config = dict(
    hidden_size=320,
    hidden_act='tanh_gelu',
    norm_place='pre',
    qk_norm=False,
    bias='all',
    init_std_o=0.00585,
    init_out_by_depth=True,
    lr_mult_qkv=0.5,
    lr_mult_up=0.757,
    lr_mult_down=3.0,
    decay_fraction=0.927,
    dataset='wikipedia_en',
)
MLP neurons of a small language model. Each row is named by its layer, matrix (up: input weights) and neuron, and shows model dimensions 32-127. Each number is 128 + 24 x the weight over its row's rms, rounded and kept within 0 to 255. Numbers have three digits each.
After each neuron's rows is what it responds to, as a language model described it from the Wikipedia text at the highest values.

L3.up481:127130153108128145113165126145138161103120117100155146148148107103065138120186161125161070123140110132121116118130134140173147116130130123175111130066140141092153118172157145155153140135101138126095163139137119120168108110107106134078117089154099158149137123121152131131121136119158103140
Responds to: First piece of a word or number that is split into several tokens, such as im in impositions, Com in Comix, and 2 in 23 or 29.

L6.up611:114084184124126138124080139135137144152100087129133140115128133127104131094152085133126170139144148126142102121129169114131092143164165119127121146117152137140144082160134105111096115134127118124141149148091109113128088126124135112060131151092100102110084145131122148140119120153112145167
Responds to: Words opening a new clause or sentence, often right after a period or comma: In, As, Because, plus most and more before a noun.

L3.up1257:109164122119110141119134124125109115091147148116133123126117121142075180127128138120139136136111108079133093151097145124163119145161120095141143112119121062156134111091118134153122142133118144158117124102153123099105125125115160099150103131141111149172130124115125115152151085164105150107
Responds to: Mainly the slash between degree-minute-second and decimal coordinates (82°24′31″W / 32.99); more weakly, digits opening parentheses and function words after verbs, such as of, to, also.

L3.up336:144116145127131121120131178128167130141131087121106094122140097144141107121124145145126106112170124127133145104124129126113110171153177122140116133134160126144118137113151146104112111115151099136100118125109131146094060123112163133139136166159125107110110130080085118124092127139133153114
Responds to: First word of a predicate or complement right after is/was/are/be/as (e.g. "popular", "local", "inhabit"-ed), plus leading digits of numbers in table cells.

L3.up723:154093142084116141096128094146081141130128172146150144126132131122118136148106118136142147113126119148087149120106119106100089115122114127141140137069096090077106170095119100173119092143091156123153142136082132137082138100096159131148148117156168126100171136160152121146156144176104141125
Responds to: Word right after "the" or a preposition, usually a noun naming something already in context, such as painting, song, museum, band, reign.

L3.up461:077116121108113125118158160117139150143115167118131098126098137121108090147136146175135075073092108140142123083146158164129116114127100145118134172109130061169105134144120124122110116161080090121116147140149126123122119095123134141123135142137136127111091169100135119142123129124157096140
Responds to: Tokens finishing or continuing a fixed name or phrase, mostly in places, teams and figures, e.g. D.C. United, San Francisco, US$5.6 billion.

L9.up152:099173088136116147126092129126118109145113135115139071118132154107132128109166160110167161140164146120145162096154110113130088163133107132114109136105091132146129123072112149144106089143130103098121122079193156123132177095110088126128123135110124111142137132107127152153124152127144115128
Responds to: Word pieces in the middle of spatial or directional words in anatomical and geographic descriptions, such as anteri-or, in-ner, the hyphen in south-eastern; weaker on digits in measurements and scattered function words.

L9.up80:090099093100133141102114083122114136151139114128138111123087152143129148132104106100136111080106090104138140065120106117102110127147172114120107114111127126128103118095135119183123163120143133128110142111151147151136096128164141148139103119119098103160130089123151141087119100093144132102
Responds to: Pieces of Spanish and Portuguese names and places, often mid-word, in sports tables and history text: Carlos, Castro, Porto Santo.

L3.up452:150146148084100117078114099147119126117105085136135107119117106111149147127152126108147134137107106141132146147143121083111138112165175168119099128176150126153126143077119140113143138141147079144093173100141136127122150141093095119166173158111149134120123123141112147116100143105170140124
Responds to: Conjunctions and discourse connectives right after a comma that open a new clause, most strongly contrastive ones like but and however. Also and, which, who, or.

L9.up1442:057083124162116107107070129121117095118139115147160094108117096175142127119131123134116137144149149117120117089099155102153124145124135134116149094150115111149101153158136156138145119168125118174121111134131124137181161088166103133125145118087104104128126146156114113097169132175133141137
Responds to: Discourse connectives opening a new clause or sentence after a comma or period, strongest for "However", also yet, and, while, including, in.

L9.up1025:094109107169134110115135093166118112106118114136113112113156162134143093108107148122119157120123113121166094154137138087125115113141149113125125159152112084128130111134089081117117091105168108122161144115159140134127137120121154099187141150119124081131115140117135127125154074136137137121
Responds to: Words just after a sentence subject and before its main verb, mostly also, had, has, subsequently, in he also scored or which had expanded.

L6.up677:148163163135091090142108094183124167135136135084151171122148120172133154151139108079113114139112125105157111142138118129113200082167162102142113119144122125143125160131134104159143080102132135125116126159119091085137111127116120112158135127122106145093106117109131112103126126132128136138
Responds to: Wikipedia section-heading words such as Release, History, Location and Description, plus words that lead into a date or period, like during, began, completed, admitted.

L6.up1:104107110122091133141102148101094130144144130099134101146104096160158145116147114097129081101110151181098102129158114118098173070124129127144115120121124111110129102148135140117095137145109083149097155110187157099140095124180155129126126126152151093135097106120112147067150139132124127116
Responds to: Word-piece tokens in the middle of multi-piece words, often names starting with Co, Cor or Ca, such as Cos-s-io, Cor-mor-ant, Ca-val-ry.

L6.up572:077115158127125199125123121136126126141121108119103142123129087140125113141136083109086088117139170096120179147128156084165124133163119106157124138143094124070126130131114131172162126127122122148126143121136105088138135138086140108130158134180093147127082142123120169108142097114119123139
Responds to: Subject pronouns he or she starting a new clause after a comma, conjunction or period, mostly in biographies, e.g. "but he", "in it he", "She qualified"; less often who, though, or name fragments.

L9.up658:120143146126146070167121155117101144136128125125122097078111113124144073129188107115073093118122130067143091151081142109131070095101127115117143071130151104109132094134118116160139109125169137094138125145139103072142152143176145087119113172104103128114135139133103135145118107170141131176
Responds to: Words that open the next event in a narrative sequence, chiefly before and after (also during, gradually, continues to), in biographical and historical prose.

L3.up52:084075125128133121183062128150091117152109158118142143105120110103111132183140125121123120145131078144104131143122116137113118145122108166159114171137118137132107164123131153111094157150139113147148124093109150143129117132155119173084120159126103134147137120155152156157136128155114128136
Responds to: Punctuation or a linking verb right after a completed name or noun phrase, often in tables and lists: pipes, dashes, commas (National Gallery, London), and "is"/"are" after subjects.

L9.up1553:122159175128165116149144159117159131151075071117101095066074113109142147099119129131128103122102135128134141070140123078092137135093140112145117106092090119116101137154124114085160104159134145146150086107085106168129092089138137164120137114113129167098139121113139127142123167116108139147
Responds to: The last digit of a four-digit year, especially in table rows and dates such as 197|1, 201|9, April 14, 191|3, with occasional word-final pieces like ile, role.

L3.up920:085111158085081135119103122149141139111109142103141120142119119137175145135133135155119140098120116132088091109097092166110140175132096129153088125095185090140122101116109150124143142130124086125095168100158135149117097139117095173127120110102155103148116154130110101148133100117122180090
Responds to: Word pieces inside multi-token proper names, mostly foreign ones, plus "of" in names like City of Jeddah; e.g. Ru-din-ì, Santa-nd-er, Pu-get.

L6.up874:147113119115123117107145095085171150114150145120138129131158135126136150115133113087125121132091144110103093131139133140102118164162131124154130088146148091103140111145140109115131137144113119107127127145145171154106122112129139137131142090104137119156099147069117125096122101126142148106
Responds to: The final period of the abbreviation "U.S." in court citations and place or service names, such as 80 U.S. or U.S. Marine Corps; weaker on sentence-opening "It" and word endings inside tables.

L6.up1120:104150138131125098105118170112145102145159125129139112120124099130149140078130170153116113127099155105138166116124147119148141143125096114176117136119111113114090126163153156155129152129138120107137153130114092121112122127152112134109116163127106100151119124133136139112105124171080089134
Responds to: Mostly fires on cell separators, em-dash placeholders and digits inside wiki tables and stats lists (| — |, 1:36); sometimes on plural "s" or "with".

L3.up942:113144104114149128113093174131177126149138164116125113097142142139093124136137141118105121150130107136108139106149144125120087139151124101158127095120123113087113065145130100137126139144128125151131158185124075103139135152075127120119160133116163162134150124137113164129113084076155089130
Responds to: Subject pronouns (he, they, it, We) opening a clause, plus short mid-word pieces in proper names and titles (McS-we-en, Sch-we-izer, P-e-pper).

L3.up1505:153158141137132109129147081140150126139162113101128140111116175125137149145162133112125126135152155113118123125149113138088148120103093085096149141138083161110152127144133139122129116117147133115157152106128133111143095156176126132102112113106116166066128139151106133112141131121129130155
Responds to: The final single digit completing a multi-digit number, mostly four-digit years (201'2', 197'8', 196'3'), also ISBN digits and table values.

L6.up607:139114159141095151097134121081181131099114129118121111136147159099122145151187143119113070158101165097135144150122129110127136133105147144169156115143114102099126151106119154172132151169135129128099130175175115159099148123115155141113149123121102148157123160115105136106156095089104133135
Responds to: Function words placed right before a clause's main verb, such as infinitival to, relative who, subject pronouns, not, would.

L9.up1267:117094115122157125102140131103123188155169112103083143149145089138092114130107125113161150164139147166082114130125165172153117163110157116125069137109121163100110125087181118154104122115133113119121123166162115147144122089127121120115122121140149163131121107167150112111120124138151080127
Responds to: The leading "2" of 2000s–2020s years in dates and tables, e.g. 2004, 2014; also the first piece of split words (Pan-dit, Car-bon, Man-ufacturing).

L6.up366:105134075134157083137110148126135122106147102142168120171115125136105146148121195117126132150160154163142149075154115102114089107105155144126089101131154134121121141090159143117141154117136130101119109133188103093153145130105131101136100146147118122153126153144147137138148147182118116145
Responds to: First word-piece or leading space of a technical term in biology and natural-history text, as in F.' m'adagascariensis, 'fer'al pigs, 'cy'toplasmic, ' fun'gi.

L9.up899:132122162148096144101121139099166136111125144104154093094135126082160110161161132129119135150118115124101130126124095155132101117083118130098116116122106110098128157123147090159105144155148125134070114142147174133152154142138192137114180166062130140163138129081120122123127117128080195125
Responds to: Subject pronouns or relatives opening a new clause, right before its verb, often after "that" or a comma: it, he, which can.

L9.up686:141104128123129111115119132110139119172159139125141106127110123072130151110128112129145151121146133108098141105104111111147147150112097143170154172160065118121080136160106108141128151162136090204145092122151147099105105154141122140130123115082160158110176164119116138073110156092108157156
Responds to: Final token of a cell in Wikipedia tables and stat lists, right before a | or ; separator: a year's last digit (2008), an em-dash placeholder, or a header pipe.

L3.up803:138101118169111105163091174121118154101194115120166124155123118123146156123139183133118117126118178183116129163149142125105102135096132127118134118162084171099138113119091109128154130102143090133120130154129099101111122088134127141123093093090152111106124118107129167120163098160137151139
Responds to: Fires on the token right after a noun or verb in running prose, mostly linking words (of, and, or, on, his) and some mid-word pieces (ex, ate, ing).

L6.up464:147105165127141115133122135085126136130113140164134130166120181153137127136126073101127150130132118121145164097109100129142162104141123110139109104141136122170143130122142084117120110115118096106130143121142150164100076074110121145124119170113156155144120165142145117101112136114123121116
Responds to: Single digits, mostly 0, inside numeric data: goal counts in footballer career lists and stats tables, e.g. "(0)", "| 0 |", "±0.0", "4–3". Weaker on stray tokens such as "a".

L6.up592:167089093146143154136152135161144136123116139169119108124109116119116099105145126120123087129149129147130122117165131099114178140126116112124171120106110151127169135079157152155157128117133093099129154133131146088131141116080152120192126101111141117164122121088133108152133147163119104129
Responds to: The first digit of a multi-digit number, mostly 2, as in years and counts: 2015, 20,000, 2,500, 24; rarely mid-word pieces such as -ly.

L6.up708:137136107121175109111144109125155107143213114114113083126091156114160159138145122121155121070118114140136143115102134131161138157138168166140109126125134101129139089100105129098126125115193136130124115107117109161113122141119124116118161133132149143153132160121116096131121127174137132108
Responds to: The final digit of a four-digit year in dates, tables and career histories, such as the 4 in 2004, the 9 in 1929, or the s in 2010s.

L6.up198:155133141145116132144122106146114167136116174123157160181112136140138130147170139136076150138117123119162137176101151148146134116145084171140123133153107145122125159121135115130133129158098100145100077158160100145140114100122130169132139103151158118145096076170117157074144126101106161129
Responds to: Commas or "and" right after a complete clause, before a continuation such as but, with, killing, which: "collapsed, killing", "successful, but".

L3.up84:144133143096134177093088062136173117113102124117139085161126152126147144116137125069152155110128093148165137109122155095123130115140129137144096132125143146131128084135106119096161108097126116132132150129137137129114127110133057093145130079131141146118104149133131114127139125118119125118
Responds to: Mostly "of" after a name head or quantity noun (University of, Republic of, portion of), plus time words like Until, Since, During, As of.

L9.up1501:169106149125105090114127087122146168128138102094124146134109107109128124128109089131105095151118146156155126118129099131141107149133146132174143143087147109132105117137123146134160107124158133162137104109133191157147145129165182083124132150093144094095151090121155117133113173113118144160
Responds to: Fires on word-internal pieces of split words (dis-ag-ree, inter-c-eded, pre-s-idios) and on formulaic statistics text (Census |, Mean daily maximum °F, population of).